Weights of a small GPT-style language model, trained from scratch on English Wikipedia: 6 heads of 32 (1 for keys and values), 260M tokens.
MLP neurons of a small language model. Each row is named by its layer, matrix (gate and up: input weights) and neuron, and shows model dimensions 96-191. Each number is 128 + 32 x the weight over its row's rms, rounded and kept within 0 to 255. Numbers have three digits each. A neuron's up and down rows have the sign that makes its largest values positive.
After each neuron's rows, "fires in" lists the words (lower case) most often at its 100 highest values on Wikipedia text that the model never trained on.

L5.gate136:169084089076112157104172133146155102142123186165115114099163105170128140191128048129155117090124119159196093155118061135135126087130094203133153135069185101132161106116129120133101129145110119119109106166172120131108099105122166061182138143165180088136181139080168128140163169167104083152
L5.up136:123152148110072186162104119181117165184174182144185079130127090146168110149147139164105128150142129144156117163166110168094117150109139090086108117092165151089190111125064128125040196140111121143083123170138120167158109139115123086112172150106186045135144109172126067157140088133111099211
fires in: "states", "national", "state"

L3.gate352:190149159105089095104099123149085109089044110107129105130135120153209154208142083139103094084119181066082116060094121104126125180145133108087135050121155157146129071166123102103130099099106069155137142076101098035182115163140209129102144095172118158095100089160175093101123090134140124174
L3.up352:134071157074139157124106143122110153145084118170129149157104245143070156158075159131117135106121087099142185111094118124106099133153139168086135116145111118105117152117157107119105091104090094137167167152175081065100153166137147138033168084118168160084081074130124115154168111157080138144
fires in: "february", "may", "september", "november", "june", "march"

L6.gate248:106105177058137090122165186173166137127114143104136092123108089103084124152104117172113121080111151153072123127151090138122172111132153133081094176150128129128084119052084169140137111124133177103107128148170117114129174113159129088145157155111085113152156151138150139139113118171090199134
L6.up248:163110103065157128123152169188113152117124135045117089125132096153106131206125134119106170077087128170098147096113126160134162081148138147188109070111113094126137066108159114179167150135171136073065119188128138122090117078155124144119197114107101145122159074148188149155151085084093194113
fires in: "a", "no", "very", "your", "more", "la"

L3.gate192:174110071036186173147122121113166127108140130132177105113143104110140093189131153153170120111109154120115114163164115046125110140166169112152168114114112175113134166078109128139110124119133137157160133153090119160113100051100166111162117112124103114120104125190162156103143161131116192126
L3.up192:130084165127148074174130099134094115091110181099094072096138142147161154148100087207101142073140126150135133181221103107165102108171067169119149121175086155122100200099091159145113166174116086081119166138100124163096160076122148114147111117060174083155136162139109124111131174113092123120
fires in: "0", "round", "goals"

L5.gate459:124132114128180133116170154091166129121118128145109098134127112145170157125163130119173150143109129113154124113125099103218136144096099105135133158173156151144131163159125121151129113145086135173109083124167108174157181115110154061124136127097120184118096070144112134110139128128152091128
L5.up459:095127108138093103126042068110146041080068138096170140083169125070139127116165048145118136124088123131122129160090127088147094109160102133107100072140109147116084101135121127131105078132085090086214119161143112138184136112099157099142127086116140099112136147118151166109157150157136147138
fires in: "1", "2", "0", "368th"

L6.gate567:159081131115131109138060126148124146116182151139102070113108175097089111136104150213143120119118156128110165155131084159106188145137118179027130165136135103158186060147122084148122166094081146118158124159141111095148124131150074076148137136113070074108178111149133174172121119099188101137
L6.up567:148155102111183143142102107118129189115154136148088153109121110109089133126133106107108100112113176205149126136154122130128159130182124133148083102124094125145159095111114101142179083152174091138159123167114145078140147159141145194097105110083077159148138106169097110112112141189108139113
fires in: "a"

L5.gate579:181118201186156079166159152100183100169091169149149162112143149134071122145075068123146130078147126183123089109116132144096140211104143099129116117145174155103169147124143118155096117141104135125219115169181128177143134187097186165157155132139151141148154195112193149132118185100142136111
L5.up579:142215141104160159139124104093195062131186146108135166152112060105148159148061097086141194057196085099154144132140140165110131104085134107074129101108045153147143127128170142160142162136117105106142158098162117119153125168153203089136100127052113183098099148121143095157160143134131037147
fires in: "in", "a", "m"

L6.gate363:108165142124137108114111140148130116111145080134116138161106125077089204158075094125112133149152178068140175131096167109108108084147088075125123111105175150138168110097144137141073101117132096071147121099091037122158131154094097080070168070143147089084166152130191128088105192107187128151
L6.up363:151175120117203163174072159114129044143155141122186114131133113142150164126054151166123139197106108129100149168112146107172118084135110097145212124109142068134197147130182074131139133129126137121147121118165117129086096168146118157124117107142155109186153105093119087095128126054112113088
fires in: "had", "was", "has"

L3.gate705:114133163113145171128136155153134047117092133146146139142146134085096147124171101139130102104128119072110133047057082138140110129114146138154141088096055072122153142144135135121122078077109078201110143066132119161111144143088096160156140151119099128071150103142196118094115113138108086183
L3.up705:156112143102090152104170119119155123156153134139173146152199097116128123083099148158094137125118167096135123148158104105082099090115106118154134134134152103135107167154130129105116165101149168105088154190175147153100182147106147185102139183088105100162110140095136107103087157137092175127
fires in: "has", "have", "had", "having"

L5.gate261:168135176139115128131164110111076172103113154145121093099126116138116169139165148133137173136147123132199140138124120191189139138118182112133156163115104148105166098100051069149128146148104149172127114119163142116088091163113152073109110123045136149120141154123161151139179148075101137079
L5.up261:120131113133059158118093131089144161092097082170150136142128105151128157131084148156079180160054052156102095143097162151178112165204099147098116163092072164095143122100160075115143109154177109213126177128107135155121095141129134059082137115128159117166105109161127130129133136132137115125
fires in: "to"

L5.gate674:138142125132127108095122115082119078097131150184077118112147111167114058158190167151104181080123129122074199105141140111083114192061169131153173164114128099135096140197154132153107125108121156146130180135114156106168146113097164110099088145118109116176131101136072172096146153215121070179
L5.up674:059162116083075129125080107079099116126123151135070135137105153147125127131086191116104225078144153126112154104126097167053188129053124108108171140100144150146132166153148102156106116167109158124093174157148123113097109165108148116132093149133103154185132136112104137113139108145085097135
fires in: "in", "by", "of", "according", "as"

L6.gate440:138126060084147179101186138170100168033110144168121151115175113236110103120090130122094128114084164136096148162086143146111141093084094194123087121162125121112121173142179096109103146112105170136131172189183187128110151109141159114143069165189107124083117120076114181094165138111106141135
L6.up440:127117151084189188143149174103131079145113161161181158141126082142145112167124097101099124120128092139127128182147077188170136092080130142125154056156111097074194184123122117135157062156168157105109164158154096146167171160155169093112124137061159143071115161094085144092162118134140132115
fires in: "years", "year", "months", "seasons", "days", "decade"

L5.gate665:205129136157119166100140162181118176099149134103107124094128125182072116120125092164143141086111114130157147132139086157096076169168030220145138097161093108130059161209129158155150090166104142173134159114150132107125134177083131086110144114065140134144090149097059112126162123139128118130
L5.up665:154069126113152125113132159099116145118086136142155115141214155100141080077094171164085145130080081136150123135054164183160102141109158133142120160122187038077067115235147137113102141141090118158133114154154149126179139090126141120158138124156097063063118090076105163186160139190179131153
fires in: "years", "months", "time", "death", "decade", "integrated"

L5.gate32:156103139165114143125089168136140117124190100120111144095109184146108171151104127137135122151148161113084112152108148126144122165110116079150161146135190129115134191114107127145160120124130126180163220103134091121103184070156105092103121138149129145133173216203081108146110153142121174134
L5.up32:106161044120143155089090113092123134127168082122180138090135109115170066158113153125074127122129122105111198143117146127178017136083106147163122145161149150107130175135113104115159146075127090134138138158149111143174135071115124106117087161110108216148089191154076155117086161150089175136
fires in: "for", "forced", "foreign"

L6.gate169:158073146146159103161157080161166102157182109151117108138106147056123110129152142101077074172055148074118149177197140096102126146094104119148178142138113083110119045177139210111142112093143102120089111158108092155151147095130122065104097110089119098129190140170097140170125087139092100146
L6.up169:166109137140115110118124128085163122137112108152194154156162136171128168154172129106085203125110137099093186092148129088127108157086156190144113185165148144131140114156157077132135181063052077153108123108067108101107110161140102155059101115097067116143136133152113109190112149128116072113
fires in: "in", "by", "since", "of", "from", "over"

L3.gate749:113063131114156124039128092157061125111053128116211132059128145146111109161126145150087166191113101131102133188079156096112099162077101116126112124112113178155091133103062142125080215181152104124161185152107115081101169206175114150146177205096146118147134154109088110112123106166148138165
L3.up749:170077210107090138112091146169103159181108154153114136177095118093132122106115128090137116157131171120121090127061113118129169121140105088147130114092094075148088152113136100185160187087185066182130131174150078088145128153102113195101127184136151130179154106138104117124140129180113122107
fires in: "for", "she", "this", "opposition", "edited", "succeeded"

L5.gate597:142140146119105148095186088125142142160107095136091120105162122097131123122174166093138149084101145077124148147097144232114167197173092126112155128152117157099161101123165140105090110123148204174155131142109143062070101057102202043112175080066138151137127148129104164114106133109124141170
L5.up597:080119077130137159038126140082085105137205077134119155147112154160079154139140134165150109112115191116078143096145157141138066169102166123155155169122089161130199145083114112122125184115115128144125166156110090116074124095156132156169178125143160110153135139101080169103144163126118185137
fires in: "to", "not"

L5.gate749:163112139128150144128085141087095152135186153154127088071183090158099149135170107145130126113103121120139144166142097141058134179070056097151122124087117175190122099136120077074095155060059129101109127093145113093115185117123151107095111152142180129181150089141143126135085096122116089062
L5.up749:169154131165112104128087121104118095154125124159191142138149141137126112132104132114117147146127102153094094058156167143169076161112141179085112135160118181100113172111146128122118162132086122143135034144148171143210074114120072103153147090078124155197117154105127135146124104139128077172
fires in: "he", "and", "being"

L5.gate249:134090146143079154129063190146139127152143109049140130133152135185164204142166116179111133099193094026120188088129084162134139096147063198095185123082135151120112158126110138093146108139095130142153127119119136143109073136088139081123140110165148149107118118083192174091114134111066084125
L5.up249:122150091186065185148145063109119128092155104096076136115154134147247079120145135142098149085130097113124167107146136113123184127133113186093160093095156138101160124086167162122146116116174126150117130156122179160172139108135115075135112117139170120140173147136149178144139075115099086131
fires in: "which", "that", "it"

L5.gate557:108177119113140129124136152110068153107104134128144121069152175114130157128083145095138115106100142158126086145122140134150142141119137154090137107192164099127182118131166152124182146083120071178100169092140131096172119106187076116166195154120147069124143093133183167161122128114082151119
L5.up557:186211149136169212133115140101117101172169112160168171090054125108087150134129134144100120067078099025112169144141141144198138153136142138116095121176157093156160098166142046152114132128077157095094125123120174166117134112133091129115100125132100174175163123102116123132142167103114121093
fires in: "was", "were", "votes", "candidate", "being"

L6.gate260:160117141063136088137109121149087162173123171128116077161067174176116190088098096163131095109095137071086102121109128109097117096101097127141138137132137137073124109050136172106090143116150134112148113119136099143139121073072136186102136141201166069164070132128110098145077048163148159151
L6.up260:131128165130094123158117114137112175184192190161108110172062165092071134157128119148117127124127133095155132164143111130101143078162114105090211070120145080150105100104114148130119128155099138149060162185119084138147143165131128158105174131169178143181077190177124134129114116086157147155
fires in: "of", "all"

L5.gate758:106117113111067161126130099061152127115153081159167116040124143159134145149120125098146163079121082118117114178116108162120109165126164100154085150149127139110167152171183123166115158154136104166106148162146127131094135088103074184119108098063132150150131156155043209100106135011117190115
L5.up758:109186130159059118090120088108172114156088179110079111136152161159114063189086118177101129142129097078077094158113162172126141187134120095127100151178128143162078129150126150113120115127124157138142148111173144103137160081088126079147106077110129144159147162115140130109136171090081152085
fires in: "to"

L3.gate331:155111157164106190144201164098161149135158116095096094089158123134096161154128094094116122138164129134194132106087119155135185125140139129152163129093115108132127146173182130157119155113163127060142139154157116109153092137112205106105169156123155152171085162143190113166158094120099092162
L3.up331:104133165131146149184101112090129092114125145146111049131129210164171075136115187118089085090069135133121135087096104160152131175131153092156168157160103124139083149136116160175132139096046170146125107092109147142096100161145128102146142133158094143109145102114160111192155134113105122168
fires in: "april", "december", "november", "august", "october", "january"

L3.gate575:185165091178125101141092191134148117182098156170163047190087102101177118143120162141182147120045120111138129143126091116167157145142202157180184157133112127091164169159103183154152127122120158125142123106149094109090147132142143137094090123135105138157159145136140102048154139079095129111
L3.up575:206130113083154153164192167116156175102110186183142130124148188063119161165127154180145102076116125081115128105122204168122150139091158119172125127109144099128174120115115096065151136100079122100139102089183088169103158113120151124107180144157152113156143152134079141131102109162108126123
fires in: "by"

L6.gate498:105114138157159148099174132070094106072121092113092100119122100126102123101083077122073088158107166156114096161170166115096165115126105100146089140152065104136155122087169168097087164144107133232131095083031092155120145110115119106157125158144108110109131120117132113049126161163206135112
L6.up498:138131082059126145155122128142110064119179108098146163225117184107114144133099122109144136120098160118164112128157129115111146118127129102136122112137094109126137058091159146117113108071054163165081109126131177138184113138209114085106110096136070092116175170120111180152117154106147099133
fires in: "was", "would", "is", "did"

L6.gate16:136081114105113154182133176154102127124138141086068154116116116150141158121099123156136089122152138146099152122126132119094172101166125094125116111143172144114165125155140155071228159114177096130148107076214060163036071116147101115118131123133136104159067106167116139154103099133093125083
L6.up16:177152120079131189187111129141125141113156105149139131109110101163178097124106127087132160158153144158123097155164191105093071110141155102152135063126083149096155160079160135124195104165173110131160140084126105145150064120157108103122139135172133138119155152131122127111186129163117156093
fires in: "the", "s", "a", "his"

L5.gate679:158137090148118182115137127097053191082086103140155165095148106178151162148095130163127168136104130088146108136109136174096129165152120092132168140150075184093134107113131193085111118121075149193131129167140130136103150094125158085177183130093143168127154125172065201131167167105114178093
L5.up679:034113161131132179084124096148085147162104144132132159167159123163092111173127166168126066102131170139089108114063146207100140166090154145144143125098140165102137126161108112077104131165110160133152060159111164102109137104207163129201149197175072094135068094130174176087156139127108117095
fires in: "to", "could", "would", "i", "t", "should"

L3.gate740:150077110092129082137121113110119151098136163122145083069123128098109171162167108130180136168115175119113103145102147116100130128113104105127138094121128141115120148142134101156143129088106092134073099062167090116089132108121123111143125141050123174091077114086132152126121189166153100138
L3.up740:134145134135116105100129104153100135214112134109134130180131086099124105127134097122125144120161088137107132185147158179129207151098109124119112089091064139107195144152082087130166180118124119129096152125088145142163176149166128098195092115164145103130161163088047201124180160123138131148
fires in: "to", "of", "or", "adjacent", "at"

L6.gate353:167124138103076170144169079177083136193136162167127085077109114179100192130136122148114091125104169089124121129126166126116129168162122163168168173128123120146121110133166119181150156160112090183157099192090107082141123141137141118111132089140110103129036131133129167117114100135134142084
L6.up353:134156092121089145171111185186111097126165152111168111110126151183141145092098125197111122129156077068100086150129101143161132094117121156154100112069142119050116114171131072110142159157193102074133199169150125171166039146110190097112106135144157097140135134115136092087147137119217105139
fires in: "of", "all", "and"

L6.gate457:148146129130104172101128105159110074080119154121117157118113110070126165138115142151060110175096162085124149115074119187115085145124136174076139162130119158056124093182132150092109147129097159121059101082179127071169114084117098103127137136179088120124113121049145159088160147083119207173
L6.up457:173110120127143207095192154129139085055129125120184123129136120142167075190163114145106130148181182139122130133123166189114124134140143141121051131153193106132163088160169102122113155133114120157135127176180115054116119143139097165105100145106118104100162193131108143114123150094151146073
fires in: "to", "will"

L6.gate218:160182130150077097136162113173121128116158085140131120092155117095118060191147135120118131164156103097101163098189107126159176078150111098072110074104150153149139144115110124192099137166169138147121102173145129150120178086093095072134132090161168163202108144120114101098137049126211141170
L6.up218:178141106156158166200125171104126122152176172145037158170139139117137115125089105089145181141201174117120094134103126089141121158102123179146074126125182118154203138077170145142118073127103159145137128106107150073144127140094161120106087161158134088123150160110187181112128124095097066083
fires in: "as", "and", "asked"

L5.gate633:165145145106122149108204164111104135160047107139100162133157099220045174115118141204054172144091191124135071144135161185111112121130102120089134092152128113111143118123126110146159150121074129149098132178073086183181089054080146139202150152121139100151094102136104065119073081122149107114
L5.up633:114175110148096155068149105101148135160175133111137125156201099145101106135115081151074118211099090132137131114198149120135142087192088093139100143108083090153129103078107111109106134155114169125142130155090157111083190047093136052152153171113160088116144125174137132089154157119168109110
fires in: "to", "may"

L6.gate732:067135134086147128138164148089098095139136159171084120107086167164087097141126162125185175124161194081115134112180124140118103144124099097113085121153080200122136130095172119123161129122111143175132144168135170117097140085138207103158130149125119179129158193125114175114094143175105101154
L6.up732:114118113109157174171128113066096195109143124160148137112147104055087140153177114100122135047188112146094096148116136096079098103123130123149148125103147145131182092091160105140073080098139151175063093144187119153062138096187136192137160128129103129162175091104110103093122191096073119181
fires in: "played", "did", "was", "would", "worked", "remained"

L6.gate228:153100141105159082159104161112147127119101167145056143129088155099123113132121137105105150108178117112093109200056135103083144150139181082124123111164126128082178119070185122114126124098113162110188138133179091197165124125138161139107133175116122139123158087201132171177113148105112133150
L6.up228:135075111109189106148135116105183068089093171150122211111066139118141102096076131112123153156164133117161158151116144145150075187106185096157104157098133143139149120164136137113131112152121130157133125093198141164138105143194121122045135139137173162085148117128114139123126168124105104174
fires in: "in", "scored", "mlb", "out", "0", "made"

L6.gate240:134127141130083145175138175137180104096161144114133186095114131133112096101148176125139094150106114093172089128134183088103122169173139146206131097033124096129136182085144141135124109129153104080157144121074125127165108105157154132128148119089162112180111124134068065154144136129141137102
L6.up240:185159164102151138109180143130142132169137100095093174189134198082128106098131057214113052153126100093124166060153121102127142123130134096151138125124145066083082139166106102124130191137141104123100122102140159080135158100122153114187156149156126161201143161080072148125167142124105134114
fires in: "of", "between"

L3.gate165:132109120086135096120173121146139116130149162171111109129120134102110139158160134127140122070119101140184137139099134123088064126111100122124161131099150127127192115156182127140086109106182079124096118138168155102133140143151141130132141140095112168125102123096143146118083125108133121102
L3.up165:133161142146153149142098122137115139139138103139114132141123103140125126133163129140131120085122096124146195154139127158075107080094135125116111117093141123096103053119086129174083196103098132138132119131152149174116128141101131108138177158110121140079094091125185080097133131125126089134
fires in: "had", "has", "having"

L5.gate182:154123185139078110127118094055133129147099140183116048091114117102092138142136142134112163145146151147165128140156126117140108118169155095137103158117148085115081091183134085121159189100095147134139091086115087094104114110174177180100100098097101169093065147104178101126151164109088124119
L5.up182:171156141150115161108075142112124110092063090158241124153151145119152098118115125113106146154132175129088163126100096162122175140192148075099118130112166056079074140084175078151178147081152156153144118132139131135096126137117148124117137099108139159140171100173148174137103112132070148107
fires in: "february", "january", "march", "september", "april", "july"

L3.gate562:151143113083156112130164104128119173127145091082175071108105087147122133133132159130146092113164159142174140180080177111056133137086086116146115130185126104126129067149240138129125139128102100121153108192137113098131162117127133130105072155150136133150134144117145139128147116121159087067
L3.up562:157060087148183166087138124133120131139122158134153117101068104128153119087145140134113098155164209111150110101080138101076117132150086112135122142113110141124155110159123114123136107136100143074082140184147124105127164082051095144219109145110161131124119176146227129116085130149150055083
fires in: "be", "were", "are", "is"

L3.gate347:182126108094104136076098098140112131101138152104135087097123127126155168079116117186131056116101086171066098103149119124177160144127088190125094200126086090171147135084181169108189115113140062089153078137146174135145124131118112148081126102149108126154109059087153144148135133105090169170
L3.up347:144108159096148169128065135109103129156153164155143159113112133092109144104128186163112117125106140118066067095151166069131120129096162160120144157124068107131075162073128152126200144097069146051133111153126175101110113113127126111123135136068089156147137167158052109084189095154111120132
fires in: "a", "aze", "atl"

L3.gate360:164170113141125079135156080178152127156096116149169095146108157100129077115140151119167108148096115137141148152145096161143124092141135097158123105168123117189128138129103106145132143142120119095166213113118076125141100113101143127209038088144053122152111106135080132136129118128210086115
L3.up360:150176127118167160077163121079168113128093069084150123181142120149083102147121156092148160060164098137119115160157129062174152149138117101124125143153144181137143152139121145095119128077180092150104119132088081131098159150141189104131177180115129141146116152128115114091157118144089202119
fires in: "on", "at"

L6.gate609:190097158093089113154109131152134172090164151114089184138120095182091128124110136164149089122122113097104084123122184133079145123094135183153128181125136188115148084121097193148119138107114146140158181120135182191172156116133194114071093112100062130163166132094080138168150150120159116107
L6.up609:077210124129151170069100107100140148150077152085049136086175160167092185142203133124094093123082091141116142089142149125134163136163157123104140147086063182126138137151118152132089177128113131099107131104129158161130133122129164101108054130174181159126126145088209173139085086153148134125
fires in: "who", "that", "whole", "and", "they"

L6.gate159:061081118120090108173128127126164138163117147091130130196054117123153123086141141059064147134144118083153104121144114139043125117101129103084243139181136118108078140055146105061164094144169108192109118106114092133193116115122122101153120128154174163168129106129115164150127137096113086153
L6.up159:120095131114145127113163058086117158121078065070121141174166189083095115083128072093163162051149145107125146148098141107145134059118206182154143120112064147117129140124113125117143128130128075093122130104163148114135137131098151191179077105111158140168173135108123105143126098089146159128
fires in: "on", "in", "of"

L3.gate42:098088054099116172119093130151098103075086102130122161124139153095110055135169059084040137148116093147163120088121110104116128104105192183119165129124089127161142116085157153132199098118127112173104124158112165131160153084117065150156146136114168138126157090113183119152154139180116162135
L3.up42:149132163168142141146159095073118178182117163086133119167162132066053110128162110089110183149126133145135127147163106060131177112102147132162118156077131171104091077165106092133142122128110171091150081140153143142190125099118093159138132087128180054149131118202170124069125091159151086167
fires in: "s", "jr", "rca", "united"

L3.gate147:122152132148146106139165158066150132119102123124165054136111121180134124135132112168094122117225129073194170168062157127147179100101100129196149156182130146132144177107138155133103178171132094173079133157200131096127143100162205126143111109141186161155139119160078089127141082168150071130
L3.up147:094125132124084126144130133102155150129101154083154107158178096166168138100129134139069147152198111134183193068160111162142178086080133131111175121181107144169161149157144086152136105209100117196066119120166166158145151093110172140122102150169055131100146132128164134115179215163117139079
fires in: "at", "tried"

L3.gate474:134130134140110141100134148126124124077169137138145158197161197099205154122146141106080123066115143126121101131149169094177145076154091179124199098140098093139132143169105145133146178058109134153101164137125112104150119181108123117161074151142100127212118149083086115129136158110136138133
L3.up474:156132148139135189129194095130100059152155096118143091091133115058091148145097178138160081095109133128105131150080172148119093170099152143095076142162093176128154129080089107155113109089162156141127093135137080165119207140098167046144147146146130122218101093150119143173120137135144111120
fires in: "at", "banner"

L6.gate241:141064152097155125101179188115109137171125166089104137138126156120097140171123163118122165157084125105152110152110138157166094079191114168109131113183141091107123132084062103137101171125156152137142135182170098157103099119152164122063217103139083105071150142108131185146138152117172214070
L6.up241:129135151077123168132112101077115139092078140115148125183118140106161111156134164107156173095134131111100102085141163142123139177093139139134087090131145130126153164141070121153150099109151109135119108118069089047094077115110165106147061111063084158143132165124098121129170111140074167089
fires in: "in", "for"

L3.gate177:107120124156064135137129136159168090091143120131176112113125136128183102152110137137149150144119162107145074139129099118169153107124147133117118131122179118171197130160129196169174162156095111145105148137097188163109104085079099095105145109099098124171124127175126165115128081098121067074
L3.up177:104141138167078154125149072083202165127100061117153104136195109143223120139147106109147165146149138163078138115129133092091160153125090070117063112121141127109143149161132124121103115093140182125123111129122113120114109165159121097104119137153157119146129102060086150112133186133236123124
fires in: "as", "q", "qualification", "qualified", "asian", "list"

L6.gate439:106131151132191093091118181115140120109129086125154115143140114112123139132130166119046113119146186103135156104099130086139162123137167098120139156176110121126118093160081151039109074144105075059130116162110119160148126141129135126075127166033160098145117133122224117167089063123118096136
L6.up439:115154090082138156103069145104182106083115129133080120141100120119175172104110084148156137154119160064073153125134108116154122121088118143148066110079148167098136035184153164129150168101155094148156101159142120081165146083145105130112147107140146126115115146192107125164129097088112096131
fires in: "is", "of", "be", "was"

L6.gate681:075112164088109120090191131115154147155097119160083080160139129150198153125156175129100130122164126115085103142105133131148198138172089159071183142114132087133107111107094103183119167131169163166106157148144108119089132151158115125163102162191064102135108097114153184128134081146193152136
L6.up681:102130214097156081143082142115165125117122107103126073157152170080126124149132122145101109168122106121122162092125132136099125111112162100161142156179106166165170148115114136180081141078145180117133116178166137158124105071092107143170108122130146083184170130117086156145110149146122145130
fires in: "of", "on", "at", "in"

L6.gate185:124138087143129163092073105093126164118165133136093164179085118106153149103142135211173153115096155092090117107066162117088139170129099090112128124106092129150178188194137107112132132174173164122098089106167081124111100158172124190049140148104149088130180140133110142115029106128106122135
L6.up185:106138137136126135136214119120117186060077050100137156115121144152098120120119121115134117138117132116168051129152101099094181127115128099124123158079117088081119157104121165118151106140067125186144128131116105164041146200114162152115111104127168117107152139128069161141141139135119103113
fires in: "also", "to", "from", "played", "served"

L5.gate323:100094177144130103150064127057093059102099143149129181091163161141102129215165139101088136132079118127157159108145168101176080163082115150160138147120163165158118068093097148105081157135132146193102145126164096072117176128094134134137136109125146120141148114132154140107158154123156170122
L5.up323:150139112108086133123170122079143099113101123091134080177145140137138125173114114171084158108068122128159095050144126115145162164138074133096120110109119116078126127080128136060115104122126115163132117124143156146139134109069169180158148134103153096179082083131134115098135125129110190125
fires in: "in", "do", "did", "of"

L5.gate615:132157093154145081102139118086121096103104091152136150090065147202180129087153134123109112035040095130140159188088171099100161112165159158109122169129121148139113123148176104194060163167085111192179156113113088126151141198126166173126165121123119116220095153113142105127104144114146136128
L5.up615:147158184144103137090166151146111100166114162066176143128120102155113093072136158227091147129158150089124190140144123205137158133101127144140099144148099147116159138194087172090108133110122129157136115101166115098097197134161102172118106191139097110182100172105094106085118089138171107080
fires in: "at", "by"

L3.gate611:119113125117088076183040134133124060109116106159143169093096120131170092167101142147071157114127117172131160111131094128134085120097167124170135065145143140174118152126146184102161162149109137103106127163155139192086154118148091110125183156126100115120127088165155075063212089088170116171
L3.up611:143075140140093188175184131181100138120120093102121073087172108157114082116174128126116130137161168168116208159109168112108105124133146101160155084172148124140117179151141096157152132129167107100176132101086135138129154093043169106116072123088116117199149130079152104150152180124108129158
fires in: "united", "with", "s", "pts"

L3.gate413:151115129172215193107136116106174132135126079172108164169087147132093109130131104115123135137093121140129132135140176125140135141143178137111133177061173124107193154121078110139087141114138182115096073184129116105064087150143119182151143175147165077122162117128095112110153111170074151187
L3.up413:119133136175148163119097106122106130095060115176105169131104073114125135136159117092165123107083121078165137148087118141126151204210099148167154145102122123085159088109077164182078116128139140114081097134111057129073096143139110128154131134124142101105151149185113127117147185104073145135
fires in: "0", "1", "n1", "cd200r", "rnzaf", "icarda"

L3.gate633:076119113100121153165090109158165119115113142091145110212155116108155127114099095050077143153146142165103061114168141144154159151117102123140170125112134070233113173102104134177132132148210146167093139103153126080092134152162099136136135104134171108178132140117072118119116083133149117137
L3.up633:089146107081110138142127125150074108114185127130132086181131137165140147155093140156129167094145174172166143137146164137145117174087145135141153031140080147128100172137104175094075110166117119174157160070146115122156049153146151091141119153124146065073128124079141131078140166134157097144
fires in: "on", "bring"

L6.gate132:084143199171137160119112125113108095087151124136115138149101177153152135139114172133094086146130161138105127125091139094050174171182123060110114114226108129140165131164153110073184053140122190160127095100129093157092126167109089128180150152126121127139119107128164140124114131116137128082
L6.up132:178138095048072152149145170188125167145123133121138123157124095130097118036071106054163108109098216118118055174129165142168203067147102164099118144177139100161114151100087127123209079117131145112120092153088167146132104138134122111115084146147133112119147118143157130085123111115104134113
fires in: "was", "is", "were", "are"

L6.gate235:122153066148142155150115116145112165140150077137133168128135132081128089115085091108098133144138128107125133184082141135116170149098090134102099099101151150099148091134093110146204096129140084098074168104149068054108124125101141112113126101189206186143157127175068171137095137148144163167
L6.up235:133129084157155127127109140105054095137172088162164141156136099108127149166159122143150195090097111151136132114112112146111098136155119160182086076155138154077108170141191154144119117121102115143086183178094133094164099158100125208105124156156149090167144125109093153101142129192114126170
fires in: "in", "at", "of", "and", "attended", "from"